Part of a small language model's weights: no biases in attention or MLP, capped logits.
MLP neurons of a small language model. Each row is named by its layer, matrix (gate and up: input weights) and neuron, and shows model dimensions 16-79. Each number is 50 + 15 x the weight over its row's rms, rounded and kept within 0 to 99. A neuron's up and down rows have the sign that makes its largest values positive.
A block is one neuron, or neurons of one layer that tend to fire together. After each block is what it responds to, as a language model described it from the Wikipedia text at the highest values.

L3.gate250:65 41 35 66 37 52 38 45 53 49 74 00 31 29 71 35 47 47 33 63 72 37 59 61 53 46 37 54 23 33 56 50 77 49 62 76 54 56 57 44 80 72 91 60 32 45 37 45 76 57 31 62 42 44 41 44 49 27 61 54 32 47 78 44
L3.up250:46 46 21 55 34 47 59 63 50 64 60 27 57 32 51 60 12 46 61 42 55 54 63 54 50 42 36 29 48 63 35 38 99 67 47 55 62 22 46 62 38 72 64 19 59 67 61 62 35 58 36 53 26 54 81 22 62 52 60 40 66 58 48 48
L3.gate290:57 24 48 46 54 55 53 55 40 45 38 32 54 45 52 39 55 52 56 47 58 53 18 38 55 20 39 34 51 45 50 47 81 54 60 45 55 56 31 49 70 37 65 53 68 57 66 65 47 51 57 29 48 71 73 50 28 63 26 37 33 40 55 35
L3.up290:50 63 41 65 40 63 63 59 38 46 63 47 78 29 46 59 20 57 57 30 45 62 63 52 36 41 68 68 56 35 56 44 79 34 48 15 50 56 47 35 24 33 59 31 37 75 51 35 80 48 50 56 61 41 35 59 51 54 51 68 56 63 56 61
L3.gate470:74 64 41 35 40 54 64 43 59 41 46 40 16 34 79 79 53 72 51 29 41 56 20 31 45 45 31 42 24 54 41 49 70 49 49 70 54 46 38 70 47 43 54 59 24 45 38 35 56 60 44 40 32 61 37 40 55 42 32 39 82 58 45 24
L3.up470:57 61 57 46 27 52 76 43 38 61 66 51 54 63 54 62 44 48 50 48 32 72 50 50 65 62 43 49 52 15 30 53 32 51 57 52 65 55 30 47 38 55 69 59 52 54 49 54 68 59 32 64 22 65 60 72 42 62 48 57 65 69 52 51
L3.gate571:77 55 64 45 64 61 50 65 35 53 66 44 26 49 52 65 44 64 37 41 57 52 56 55 28 44 34 32 63 55 40 38 81 93 39 29 36 57 55 51 37 42 71 59 50 48 36 51 32 14 35 73 43 62 55 41 47 71 57 18 21 47 42 34
L3.up571:41 39 63 46 14 73 28 57 66 60 77 37 37 56 69 49 34 62 59 49 69 40 48 34 46 20 47 52 49 44 42 47 66 51 35 47 22 35 65 65 55 14 85 63 87 52 49 59 75 34 42 66 39 73 54 67 50 67 36 35 52 38 58 20
L3.gate573:50 30 53 72 48 45 58 52 43 49 49 39 67 49 46 71 66 48 40 51 37 77 50 65 42 53 81 48 63 32 39 44 52 81 53 39 31 57 44 38 61 58 41 44 40 48 70 56 58 49 50 45 32 32 38 63 41 66 42 52 70 60 67 78
L3.up573:50 26 58 54 68 48 68 47 53 65 51 52 52 25 56 36 31 58 75 42 76 40 44 43 44 57 30 75 57 53 65 41 66 48 34 42 65 55 43 47 27 74 60 57 39 44 63 79 33 45 56 99 44 70 57 48 64 49 44 45 57 65 38 50
L3.gate607:41 49 40 46 54 54 61 42 32 67 58 42 64 41 51 60 54 36 52 41 48 39 38 56 39 46 64 51 44 42 58 42 59 53 57 53 38 83 81 60 84 36 79 62 56 51 44 44 60 46 68 55 42 54 48 35 45 37 57 62 33 55 32 32
L3.up607:80 57 74 59 30 77 66 64 31 36 43 36 48 40 45 56 45 90 65 67 49 90 53 62 44 19 51 53 50 37 34 37 78 84 26 53 65 64 52 54 69 42 61 53 41 64 98 62 67 23 48 51 61 47 41 59 43 56 54 58 64 54 65 23
L3.gate640:61 46 66 78 53 73 96 33 47 74 35 31 59 43 45 60 45 67 46 49 61 33 67 53 52 48 56 36 28 76 53 20 68 21 37 32 45 68 46 63 45 50 68 44 34 48 62 46 72 33 28 59 41 41 42 55 45 34 53 49 25 50 32 42
L3.up640:64 57 57 46 36 21 41 55 38 45 30 62 67 37 62 48 58 34 54 53 50 68 42 27 43 00 45 29 61 55 52 71 75 83 47 14 54 66 38 29 55 52 48 40 40 29 53 35 59 47 42 77 67 52 37 54 59 49 45 76 71 77 28 17
L3.gate654:61 28 51 76 23 47 45 24 75 38 68 58 67 50 69 60 35 43 56 13 60 64 55 53 64 36 27 40 48 57 55 26 73 56 47 37 10 42 26 64 50 42 59 34 37 30 33 35 42 61 59 37 63 56 47 59 51 40 40 68 21 63 61 63
L3.up654:46 12 55 58 49 62 38 62 48 75 54 51 45 46 51 38 60 57 72 37 42 45 43 38 35 39 68 40 55 33 38 40 28 79 58 54 72 64 47 47 54 64 36 25 37 52 66 63 15 60 52 64 63 49 32 56 46 53 46 63 64 58 15 53
Responds to: Tokens that continue a proper name already under way, chiefly "of" in institution names (College of Art, Gentlemen of England) and second word-pieces of foreign names (Re-us, Sur-ib-achi, Cl-ap-ton).

L6.gate32:52 61 60 37 33 50 72 65 72 11 69 58 50 47 61 48 23 43 57 57 83 43 38 38 32 76 66 64 54 49 66 53 47 59 48 69 52 42 46 59 43 49 45 39 60 48 62 42 54 44 62 67 76 51 70 58 70 48 45 32 51 58 27 36
L6.up32:39 56 33 57 51 29 79 77 60 56 42 31 41 74 54 50 65 33 61 61 32 59 54 75 35 66 53 55 33 41 62 65 48 81 54 56 51 68 41 63 35 52 45 51 61 57 51 66 53 52 34 40 46 33 47 35 17 78 51 43 43 56 41 55
L6.gate90:47 60 46 76 48 48 68 48 41 44 68 33 33 60 41 32 49 73 30 59 37 42 58 50 35 70 85 92 49 24 38 56 55 27 31 66 39 44 50 45 56 35 31 47 57 67 17 63 91 38 78 39 48 45 54 51 46 86 48 46 76 85 54 43
L6.up90:68 50 51 25 47 24 59 76 52 39 46 62 25 24 12 64 55 30 39 45 47 49 19 46 40 61 52 52 96 59 34 53 65 64 33 56 33 93 63 39 53 50 48 56 64 30 76 47 49 34 37 53 59 36 81 58 59 40 39 57 36 58 46 58
L6.gate125:31 37 80 57 69 59 67 67 31 72 42 51 37 75 39 29 60 54 35 27 33 43 71 44 47 56 65 96 73 55 60 41 62 29 16 79 43 61 73 74 42 58 55 76 45 52 19 40 58 25 36 33 54 62 72 43 40 50 33 66 48 64 45 43
L6.up125:61 43 55 61 50 35 62 52 19 43 67 56 49 30 43 68 71 33 62 65 26 57 52 75 43 41 73 39 33 35 54 60 39 36 55 27 67 50 15 48 75 39 50 49 73 48 61 75 63 37 77 46 60 44 53 87 32 50 51 41 49 56 60 48
L6.gate244:36 63 43 32 56 31 60 86 30 45 59 77 50 65 47 54 40 54 30 61 38 31 56 70 54 44 61 54 67 19 38 51 56 52 73 52 35 56 58 32 45 37 32 47 53 43 48 58 26 23 43 41 49 60 52 75 55 60 39 26 63 46 41 61
L6.up244:67 50 57 50 31 64 50 73 30 49 61 34 46 63 58 57 57 17 44 42 43 60 46 43 63 76 59 74 76 59 73 68 45 44 42 70 62 39 56 36 54 67 71 44 32 61 52 65 85 57 70 52 47 57 57 57 57 32 32 51 50 55 41 34
L6.gate302:51 53 58 55 51 53 33 60 44 51 53 69 50 60 60 51 31 58 40 53 46 49 27 66 51 84 67 57 54 58 32 49 79 39 77 75 64 25 45 50 54 25 34 62 57 52 58 72 81 52 66 76 31 47 64 77 85 75 37 45 55 30 54 22
L6.up302:44 64 45 53 57 56 57 63 54 46 33 46 44 36 53 51 32 48 58 42 47 61 47 58 52 63 72 39 79 39 60 74 49 69 65 64 84 39 33 29 27 48 58 68 30 41 50 57 36 83 44 57 55 53 49 58 42 45 51 40 40 61 56 80
L6.gate347:70 38 63 50 47 13 60 62 48 42 44 47 54 36 48 48 45 53 76 39 82 36 42 46 53 62 78 93 51 48 51 55 70 40 44 68 60 38 50 33 53 30 25 69 44 35 54 44 73 60 67 43 41 50 59 47 63 87 33 60 39 61 16 57
L6.up347:43 39 54 72 56 62 39 79 50 49 57 47 53 47 57 71 21 43 43 55 64 85 25 27 43 60 42 61 78 40 33 40 58 61 51 49 45 47 71 56 41 43 39 72 41 53 51 70 45 54 46 69 41 82 78 58 69 68 37 15 41 68 49 52
L6.gate438:46 36 39 36 79 48 58 74 35 30 56 53 38 54 65 43 58 50 35 37 63 77 61 18 40 62 49 52 57 46 36 52 61 63 44 56 55 61 52 67 41 40 27 44 58 47 49 99 66 44 54 45 76 44 50 36 51 56 24 30 65 39 29 60
L6.up438:44 60 49 74 54 30 53 45 39 55 67 69 40 49 68 55 77 58 52 43 50 41 44 54 53 48 50 29 78 49 91 54 51 55 34 54 70 48 50 80 49 34 44 52 44 54 59 60 45 51 61 51 62 43 73 62 48 67 23 46 68 49 24 17
L6.gate698:32 38 67 68 41 25 50 66 50 49 38 40 53 43 28 47 25 54 57 57 52 52 41 62 28 56 28 44 52 47 45 59 53 65 78 74 48 49 31 44 39 59 45 85 62 39 49 53 59 43 40 59 70 46 30 60 79 64 31 44 45 53 60 60
L6.up698:83 53 66 25 38 20 60 47 44 40 44 85 50 84 40 56 20 34 48 33 71 35 43 29 63 62 28 65 62 70 45 43 56 52 45 58 38 62 54 43 72 64 38 31 28 30 31 61 51 28 36 57 34 46 59 45 40 67 34 38 48 39 60 31
Responds to: The first word of a predicate right after "is/was/be", mostly "the" before a ranking or superlative ("is the first", "was the only", "one of the biggest"); also cells in sports tables.

L6.gate109:55 34 54 46 53 45 65 44 66 47 50 17 43 53 50 57 48 41 50 32 39 68 54 54 62 35 16 37 28 47 75 53 51 64 61 58 63 26 64 59 31 76 74 45 43 28 64 35 63 33 11 25 48 50 45 47 55 60 58 23 54 39 48 48
L6.up109:68 50 40 63 67 53 53 37 54 47 50 31 56 43 60 48 61 51 67 53 31 36 51 59 55 57 25 51 40 26 55 68 29 70 48 40 45 60 55 61 46 56 50 72 54 52 21 67 45 68 61 41 42 60 06 55 37 68 38 47 67 57 34 69
L6.gate136:38 49 65 53 45 51 52 39 65 61 49 49 58 52 18 54 55 47 37 47 52 62 80 53 46 53 35 58 52 64 63 62 42 54 16 38 56 68 54 54 35 45 37 55 79 51 85 84 41 36 60 40 56 66 75 87 70 60 40 40 58 45 61 73
L6.up136:63 20 65 54 64 44 49 62 61 50 42 50 24 44 31 55 69 60 52 57 46 46 54 48 37 54 33 38 37 52 69 39 79 83 52 50 69 53 70 41 26 53 43 52 32 58 34 47 62 11 46 49 68 54 52 37 50 68 34 50 72 63 60 39
L6.gate178:53 52 51 78 63 42 41 54 61 45 43 53 27 43 42 36 59 79 37 24 30 61 57 54 43 54 68 64 58 29 26 60 57 70 60 49 53 34 36 47 44 72 34 73 73 32 75 60 49 27 55 46 96 47 77 53 69 64 25 20 51 27 67 50
L6.up178:69 57 37 33 69 76 56 52 63 52 47 58 52 44 53 69 09 55 55 26 39 40 40 58 67 46 31 41 41 43 71 76 21 35 51 28 37 39 47 47 14 31 35 53 42 38 71 53 58 45 56 63 37 36 51 45 43 55 38 51 64 47 42 68
L6.gate431:76 44 50 35 84 54 71 58 41 35 74 31 54 58 90 25 53 79 51 48 66 55 37 55 27 42 57 59 48 48 52 49 34 66 25 36 53 70 32 55 40 63 46 50 44 42 52 46 60 27 48 65 59 45 38 28 41 82 22 54 48 50 57 67
L6.up431:78 86 71 73 71 61 36 45 58 61 55 47 50 40 51 77 48 30 62 68 56 59 43 78 27 72 42 59 63 55 33 42 20 39 29 50 66 63 53 37 48 73 33 49 50 77 70 27 31 60 59 15 59 50 77 37 26 46 37 58 52 68 51 60
L6.gate533:32 52 47 57 58 44 55 43 49 26 34 22 40 53 45 53 32 45 42 46 25 43 69 63 65 59 33 62 56 52 58 61 76 32 36 48 43 58 63 28 34 65 62 41 57 23 44 50 36 67 52 47 40 51 29 32 65 56 69 41 37 64 43 45
L6.up533:62 57 61 54 85 56 54 40 55 63 39 46 48 36 71 54 61 57 62 59 44 42 44 46 54 71 49 37 52 70 32 73 48 52 79 64 31 89 89 52 46 42 38 39 68 50 42 67 55 35 70 37 48 73 51 50 51 62 18 29 43 63 67 31
L6.gate632:54 31 47 25 50 37 58 57 61 37 34 41 48 34 53 55 64 64 25 31 41 10 49 51 31 46 60 75 34 29 35 62 55 53 37 32 23 46 30 70 59 35 50 71 51 36 45 62 58 33 59 60 45 60 23 85 52 60 42 52 46 47 26 69
L6.up632:59 62 43 60 40 41 30 47 48 46 56 55 52 40 29 92 49 27 60 52 53 36 68 71 53 32 60 49 65 55 49 77 53 33 25 20 78 42 47 43 52 41 56 53 49 71 64 44 32 33 64 51 33 72 38 75 32 48 35 38 44 61 43 65
L6.gate644:65 34 68 79 83 46 47 39 52 35 34 43 53 30 48 62 65 45 44 02 77 56 52 66 50 57 35 46 46 58 72 56 58 36 56 74 38 29 32 53 31 66 54 45 35 38 56 49 37 65 56 67 65 47 40 56 35 56 23 40 42 63 58 45
L6.up644:41 42 59 55 51 57 55 62 73 52 44 51 27 63 62 45 57 40 49 48 26 70 55 60 44 59 24 74 57 35 45 49 29 66 27 61 47 38 69 58 66 57 55 33 54 56 80 39 34 85 36 43 46 53 57 41 30 51 55 29 44 59 67 52
L6.gate684:45 47 63 31 45 37 58 73 30 53 54 74 46 40 64 49 57 64 34 33 33 49 29 20 60 52 63 39 61 53 49 87 76 56 61 38 54 43 43 36 57 42 22 62 38 31 53 56 45 42 21 62 48 43 61 81 46 59 46 22 24 61 40 44
L6.up684:59 35 19 49 67 47 40 56 43 51 66 56 45 41 49 33 76 25 48 52 87 74 35 81 29 60 68 50 40 86 57 51 58 76 56 51 40 50 41 30 47 52 53 64 42 63 56 56 49 07 50 43 75 37 73 57 55 63 63 37 63 85 60 43
Responds to: Word pieces that complete a person's first name, just before the surname, in credits, cast lists and results tables, e.g. Re-iji, Char-leen, Rom-y; sometimes table pipes and "of".

L3.gate33:78 36 75 53 38 34 95 50 48 56 61 54 61 40 21 63 27 53 60 63 77 34 75 74 51 43 25 62 33 39 54 60 72 55 46 49 36 48 64 55 12 28 82 75 63 37 49 18 68 50 23 47 54 38 45 54 57 70 53 61 49 35 53 53
L3.up33:36 43 62 55 37 51 45 38 40 45 48 36 52 31 44 71 42 21 50 57 50 35 50 52 72 30 40 35 41 64 39 44 80 97 58 50 57 32 72 30 47 43 52 38 53 32 54 56 29 65 30 44 60 52 55 41 56 51 59 34 42 35 38 41
L3.gate59:40 10 86 20 64 52 57 67 67 36 63 63 38 57 42 35 56 51 49 40 47 32 38 71 40 39 72 60 45 44 36 55 78 47 50 73 37 47 48 78 29 69 83 40 49 39 57 37 47 37 23 62 52 59 41 46 44 68 51 30 19 65 66 38
L3.up59:52 59 64 48 54 51 61 73 60 48 57 24 64 72 52 46 44 41 52 64 72 59 37 15 42 58 47 45 86 57 79 46 36 33 41 48 38 73 72 36 49 57 60 23 48 59 75 67 42 61 70 28 52 29 56 67 67 57 26 51 55 40 53 37
L3.gate282:60 55 60 36 63 28 57 64 61 62 54 44 48 60 67 48 37 55 36 44 26 54 38 33 43 58 68 61 33 40 41 30 47 30 69 53 40 46 72 68 67 61 76 76 62 48 28 20 56 46 77 66 54 53 44 46 49 64 50 60 57 29 40 58
L3.up282:54 43 74 37 37 72 63 23 71 57 37 39 35 73 52 67 32 60 79 49 29 41 51 50 57 47 61 62 45 35 67 62 22 38 62 46 77 53 63 64 55 54 75 57 57 64 80 64 59 52 65 45 75 32 41 59 59 00 44 63 70 45 55 31
L3.gate310:56 54 50 16 61 62 91 53 44 51 48 44 51 28 53 81 45 27 55 46 12 58 35 41 47 57 58 68 48 72 68 40 37 36 49 50 56 59 55 63 33 49 76 85 60 41 75 23 60 34 52 20 57 44 63 62 61 44 37 69 61 55 42 34
L3.up310:38 51 63 59 55 68 87 55 42 28 48 30 57 55 29 57 34 64 36 69 53 57 44 65 52 29 48 47 40 79 49 59 25 52 56 63 34 53 81 78 53 40 97 61 52 57 65 64 27 47 67 38 75 37 46 52 46 52 27 60 39 43 32 64
L3.gate340:64 42 62 43 42 62 72 55 55 51 71 57 36 52 50 62 51 30 56 56 37 44 34 39 67 50 44 71 60 67 37 43 53 48 38 39 57 54 69 73 46 48 59 43 53 63 77 19 61 48 45 15 52 30 48 64 29 55 31 14 54 49 58 37
L3.up340:42 39 55 44 18 46 51 56 63 15 54 39 57 66 74 57 34 49 40 76 55 64 42 57 17 32 56 61 61 84 41 65 40 33 78 41 58 63 23 54 34 72 80 68 66 56 38 35 56 45 63 66 44 64 43 69 52 64 56 77 67 55 36 29
L3.gate347:59 54 83 38 48 44 50 45 60 42 10 69 75 81 54 42 31 48 43 65 52 48 20 28 47 56 66 61 41 55 58 63 49 42 76 42 48 24 52 68 53 37 46 63 26 61 58 47 64 57 52 60 42 31 43 49 45 68 52 24 59 33 43 20
L3.up347:43 21 58 68 69 44 50 59 52 37 42 32 44 48 69 18 49 37 79 57 78 75 43 53 36 60 25 55 70 50 55 81 52 48 62 27 66 66 63 47 38 36 73 14 43 69 31 53 52 45 42 26 43 27 42 33 44 58 50 46 34 71 77 56
L3.gate359:69 35 67 49 52 24 23 66 45 20 62 36 65 59 44 25 40 29 55 45 09 38 21 49 30 70 29 51 43 57 34 66 63 61 46 57 52 73 51 40 43 19 82 80 64 46 40 57 64 29 63 41 67 28 52 50 30 60 58 42 57 32 64 51
L3.up359:52 69 44 37 45 42 27 31 43 39 35 29 59 54 54 41 26 59 57 57 43 48 49 58 71 50 49 45 38 57 91 79 58 47 37 59 77 58 34 49 51 25 67 75 71 64 63 54 53 43 25 58 09 62 62 46 53 65 70 45 91 44 59 66
L3.gate424:44 55 56 44 64 49 34 57 63 40 57 51 40 64 18 36 37 35 76 50 46 37 59 63 44 72 42 58 62 49 48 43 53 54 45 87 51 49 53 70 29 53 62 64 48 50 66 39 37 53 52 41 70 49 34 80 54 73 65 42 43 51 68 40
L3.up424:65 58 47 57 68 31 51 23 44 55 48 10 32 73 42 58 44 41 28 43 36 57 57 38 60 38 72 60 35 26 62 39 15 51 39 50 59 48 37 36 53 74 72 79 67 64 56 32 32 57 49 38 32 51 61 65 36 66 38 44 78 55 53 45
Responds to: Mainly the seconds number after the minute mark in geographic coordinates (41°38′57″N, 149°14′34.3″E), plus scattered word-middle pieces and short tokens in tables and lists (BPI, incumbent, Apps).

L5.gate244:50 15 80 25 44 47 59 65 39 43 46 57 53 44 36 32 63 29 70 44 36 50 41 19 43 46 58 58 53 69 44 48 35 68 37 53 62 51 62 76 48 40 59 31 53 43 54 67 46 37 41 30 56 41 57 47 47 88 61 47 41 51 57 39
L5.up244:62 37 50 56 54 73 58 45 45 55 52 27 61 59 42 71 39 72 50 49 33 57 58 49 37 49 34 48 55 65 44 59 55 56 31 57 45 47 24 48 64 47 26 67 70 67 44 03 51 67 25 69 64 58 44 56 56 52 60 65 58 51 28 66
Responds to: Ranking or degree words after "the"/"a", such as first, second, most, best, more, too; also mid-word fragments (Earn, og) and "00".

L6.gate10:36 46 78 54 44 59 29 65 50 31 15 68 31 25 40 44 77 46 44 48 56 52 36 63 27 70 76 66 55 47 46 48 39 45 51 67 72 13 23 39 70 64 36 44 33 23 29 40 54 56 50 47 37 30 93 45 68 65 69 43 47 50 67 23
L6.up10:46 53 53 76 33 67 54 58 26 65 54 56 47 76 52 40 69 33 59 47 52 58 36 41 50 52 63 63 25 63 71 50 41 37 56 58 70 68 39 39 58 35 35 36 50 33 35 53 41 37 64 69 50 49 45 62 60 43 67 61 75 43 66 44
L6.gate206:69 62 48 16 59 76 49 73 58 21 69 56 46 55 57 25 48 42 42 24 45 80 33 53 55 64 61 67 65 61 46 45 33 89 34 54 87 26 23 56 51 37 49 33 32 37 66 48 52 61 41 37 24 35 52 43 54 51 58 20 47 38 36 66
L6.up206:35 63 63 37 23 96 55 52 56 35 31 68 37 59 47 58 43 54 25 72 62 46 61 49 77 80 43 74 48 76 37 53 42 54 44 55 64 45 27 48 77 44 06 66 27 52 59 16 42 51 54 51 52 17 53 21 57 42 34 88 67 39 51 63
L6.gate230:44 74 50 38 67 63 71 67 38 43 38 53 49 36 66 67 41 75 35 65 43 57 39 58 56 68 63 72 53 48 68 49 44 37 32 54 69 73 66 51 54 51 36 23 92 56 72 40 44 24 70 54 61 43 67 39 46 62 48 64 83 53 32 52
L6.up230:39 61 53 43 56 22 29 34 62 46 54 56 45 43 41 58 63 26 56 29 57 71 68 39 65 73 18 59 41 48 74 61 50 35 65 50 49 61 30 69 26 37 54 45 22 52 44 25 38 59 41 49 34 25 61 66 51 66 23 79 47 50 43 44
L6.gate403:45 52 58 32 41 36 38 32 67 58 50 43 44 69 67 24 41 46 47 44 52 50 42 29 42 59 39 62 65 60 61 42 57 50 41 73 58 50 45 47 53 33 85 58 70 41 54 50 53 39 66 43 33 38 57 48 43 70 50 53 55 62 50 51
L6.up403:48 65 68 55 73 38 60 51 55 38 28 43 42 37 48 62 51 40 71 63 51 46 67 60 66 62 41 64 43 69 47 22 52 46 68 64 72 66 40 63 61 50 45 55 42 39 40 25 63 36 76 49 81 70 57 48 60 37 36 42 32 25 64 41
L6.gate473:34 33 60 34 56 68 46 41 46 59 53 58 42 54 62 44 42 49 34 27 44 36 65 27 75 59 20 63 51 59 33 60 51 44 52 58 31 76 69 36 58 55 33 20 35 26 27 38 70 66 67 39 48 49 72 76 44 59 40 34 30 37 65 41
L6.up473:61 59 55 66 47 54 48 23 35 36 37 59 46 34 70 32 48 62 59 50 43 70 38 56 62 59 57 73 54 52 79 55 63 38 56 38 47 23 55 62 60 46 55 48 56 48 14 37 38 31 32 68 31 29 28 53 48 78 74 47 46 64 46 06
L6.gate500:47 44 33 18 97 58 45 49 25 34 47 53 44 49 38 24 41 53 56 33 62 20 41 31 77 51 31 41 52 48 22 43 73 30 44 60 69 29 46 39 22 61 33 14 52 44 81 65 52 41 55 48 41 56 59 51 31 55 29 54 71 63 60 51
L6.up500:42 27 45 71 74 55 51 17 46 71 45 57 53 42 58 66 72 52 63 57 50 54 40 42 36 71 81 57 38 52 57 48 52 47 35 26 39 51 50 61 26 42 57 39 53 56 50 58 43 41 43 65 55 56 61 63 42 78 71 72 47 65 67 43
L6.gate570:43 43 40 00 70 35 62 50 51 59 53 54 44 50 56 44 53 56 34 50 21 83 52 23 59 43 37 68 87 50 64 61 39 63 33 56 67 38 63 43 50 40 61 57 46 62 59 44 49 62 50 26 54 45 25 62 55 64 40 71 65 61 49 54
L6.up570:57 77 78 47 67 63 62 57 60 51 33 36 61 73 51 67 56 62 59 60 47 47 60 46 44 42 73 46 50 44 74 58 43 51 34 22 59 52 74 42 55 36 64 44 67 73 83 16 59 40 91 24 84 11 44 45 53 34 74 52 76 43 51 72
L6.gate578:71 12 55 31 54 64 53 47 57 35 66 54 51 59 80 39 69 49 53 38 48 50 43 70 67 50 56 64 52 37 61 55 43 49 65 57 34 64 57 42 57 45 34 77 40 42 53 29 37 32 61 92 57 45 40 45 58 62 38 38 51 57 56 54
L6.up578:41 77 52 57 50 64 52 31 40 55 70 71 44 66 67 46 56 59 61 69 28 58 20 62 36 59 31 49 61 43 60 54 44 53 50 61 41 56 32 57 28 08 56 43 36 55 58 19 34 62 48 74 67 62 59 54 30 64 57 81 44 24 39 22
Responds to: Word pieces and digits in the middle of infobox or table fields, such as 1,'1'27 mi, km^{'2'}, and the "(" in "(0.56 sq mi)" or "(RIAA)".

L5.gate270:42 50 51 52 52 49 57 41 28 53 60 32 47 41 60 45 39 50 60 30 41 51 59 35 45 62 53 41 47 53 45 46 52 48 47 29 45 56 61 57 37 79 80 77 47 52 26 59 52 38 27 64 54 41 67 11 66 41 74 45 83 49 54 38
L5.up270:41 58 37 37 52 46 65 62 47 68 50 32 79 48 46 64 29 51 52 55 41 60 65 50 62 29 50 60 24 67 61 65 79 29 49 41 79 45 96 58 61 69 51 35 44 55 61 52 52 47 55 53 36 53 54 49 51 38 55 43 41 51 66 47
Responds to: Non-initial subword pieces inside proper names and uncommon words, especially surnames in tables and company suffixes: pl-c, Sp-ieg-el, pl-um-age, Thunderb-olt.

L3.gate2:33 39 27 39 28 37 57 43 63 39 48 34 93 44 23 48 60 64 68 64 62 45 43 48 74 79 44 62 37 56 47 67 54 43 51 78 62 26 38 59 58 65 73 62 71 38 61 62 44 56 68 55 80 47 82 57 54 44 30 59 43 40 70 65
L3.up2:41 25 64 67 44 40 74 45 44 36 60 55 47 29 37 53 99 66 43 32 43 59 60 34 49 32 31 52 42 67 70 53 72 43 34 46 17 59 73 57 54 36 05 42 35 19 60 65 59 55 32 33 42 53 37 73 37 80 59 48 51 71 46 47
L3.gate113:38 65 50 17 59 61 36 26 55 43 57 47 77 50 73 15 32 42 52 48 66 46 28 22 45 73 50 71 59 57 54 41 75 56 57 66 67 59 38 51 49 29 70 42 50 55 59 54 20 60 52 48 59 49 60 59 54 66 61 56 70 35 20 54
L3.up113:78 61 52 77 34 24 47 37 33 46 59 80 56 63 77 63 21 58 50 55 48 42 33 64 69 28 74 43 71 49 42 52 58 64 35 53 55 57 49 57 54 46 66 58 47 72 53 58 64 67 56 47 79 53 39 65 35 55 58 42 55 50 47 45
L3.gate198:55 31 59 42 68 35 57 53 65 57 44 59 58 67 40 37 40 37 47 30 43 71 61 70 23 40 59 73 39 38 51 60 43 51 52 64 61 52 55 57 43 32 61 41 27 69 73 70 54 80 70 51 62 61 49 88 67 36 73 52 64 59 48 51
L3.up198:41 60 51 32 42 34 68 59 46 34 24 59 50 40 50 55 57 72 69 49 57 46 51 21 47 76 45 59 49 51 62 66 59 66 81 56 48 47 21 48 44 78 38 58 33 14 69 58 31 79 39 39 62 53 40 66 49 90 67 47 73 58 38 22
L3.gate224:54 57 48 54 53 49 34 59 48 41 60 25 41 75 44 36 40 36 53 52 59 43 15 56 51 57 59 48 31 45 49 65 59 89 36 61 56 41 56 27 57 21 51 42 49 22 54 55 51 50 52 52 38 42 54 56 70 54 77 61 62 42 46 72
L3.up224:51 51 55 49 34 55 79 55 42 37 66 46 62 60 59 58 45 51 61 83 61 46 41 68 47 47 68 61 42 69 47 53 52 43 27 76 73 61 52 19 46 29 30 55 52 72 58 73 59 46 47 64 58 43 63 51 45 58 49 66 96 59 46 36
L3.gate315:61 49 42 39 55 48 38 49 52 30 75 36 51 67 55 63 51 48 59 50 53 39 44 63 40 34 59 52 41 37 36 86 79 35 10 61 42 45 52 51 37 33 63 59 36 30 55 44 71 35 56 73 71 70 47 59 49 67 31 49 60 63 55 79
L3.up315:60 28 54 62 40 30 54 53 63 51 41 48 90 26 46 49 50 73 76 44 87 23 49 50 54 33 79 46 56 49 51 39 45 37 61 53 38 40 34 31 58 47 16 40 34 30 61 71 44 66 53 52 36 84 73 47 43 55 32 42 46 61 29 52
L3.gate374:51 41 74 19 35 37 60 85 69 47 35 40 51 71 55 33 46 38 41 33 10 34 36 72 38 53 56 72 52 44 64 57 49 76 78 69 29 30 62 28 77 40 40 74 47 48 53 39 50 39 40 52 71 35 76 56 63 35 36 48 29 47 48 47
L3.up374:96 68 34 37 29 52 59 69 77 66 65 57 55 57 67 48 43 27 32 52 61 64 23 68 55 51 39 24 66 44 22 29 14 71 43 31 81 68 62 52 50 42 62 43 49 51 47 52 23 55 60 63 29 53 61 80 45 51 29 36 59 69 67 52
L3.gate387:43 49 62 33 62 54 57 62 43 21 75 71 49 59 52 52 49 53 54 28 44 51 27 59 51 65 55 47 63 40 40 71 48 52 58 60 33 59 70 08 67 10 39 62 51 33 74 54 60 26 58 54 41 55 46 29 64 59 29 49 46 37 11 38
L3.up387:52 57 54 50 42 74 36 42 56 44 20 34 48 25 81 51 47 66 77 60 30 45 56 51 24 69 57 46 44 53 39 50 52 77 64 62 57 55 29 40 49 63 30 34 43 35 45 62 85 37 42 41 72 38 55 34 57 46 57 71 39 48 50 53
L3.gate542:35 18 64 43 54 66 25 55 61 28 53 29 40 46 38 13 50 37 31 44 15 54 66 57 35 54 36 67 59 69 69 58 31 61 63 73 41 68 55 72 63 47 39 43 31 28 47 34 46 62 61 50 55 50 34 60 47 34 43 52 42 34 45 65
L3.up542:34 50 34 59 44 26 21 53 58 25 67 60 46 75 47 67 45 19 45 78 80 60 44 49 55 34 48 36 56 57 57 96 59 65 71 35 54 22 57 63 72 30 56 62 39 70 36 26 41 49 41 49 43 68 25 62 49 72 41 21 36 53 42 25
Responds to: Words like first, only, second, initially right after the/was in "the only…/the first…" claims; also year digits and table header cells.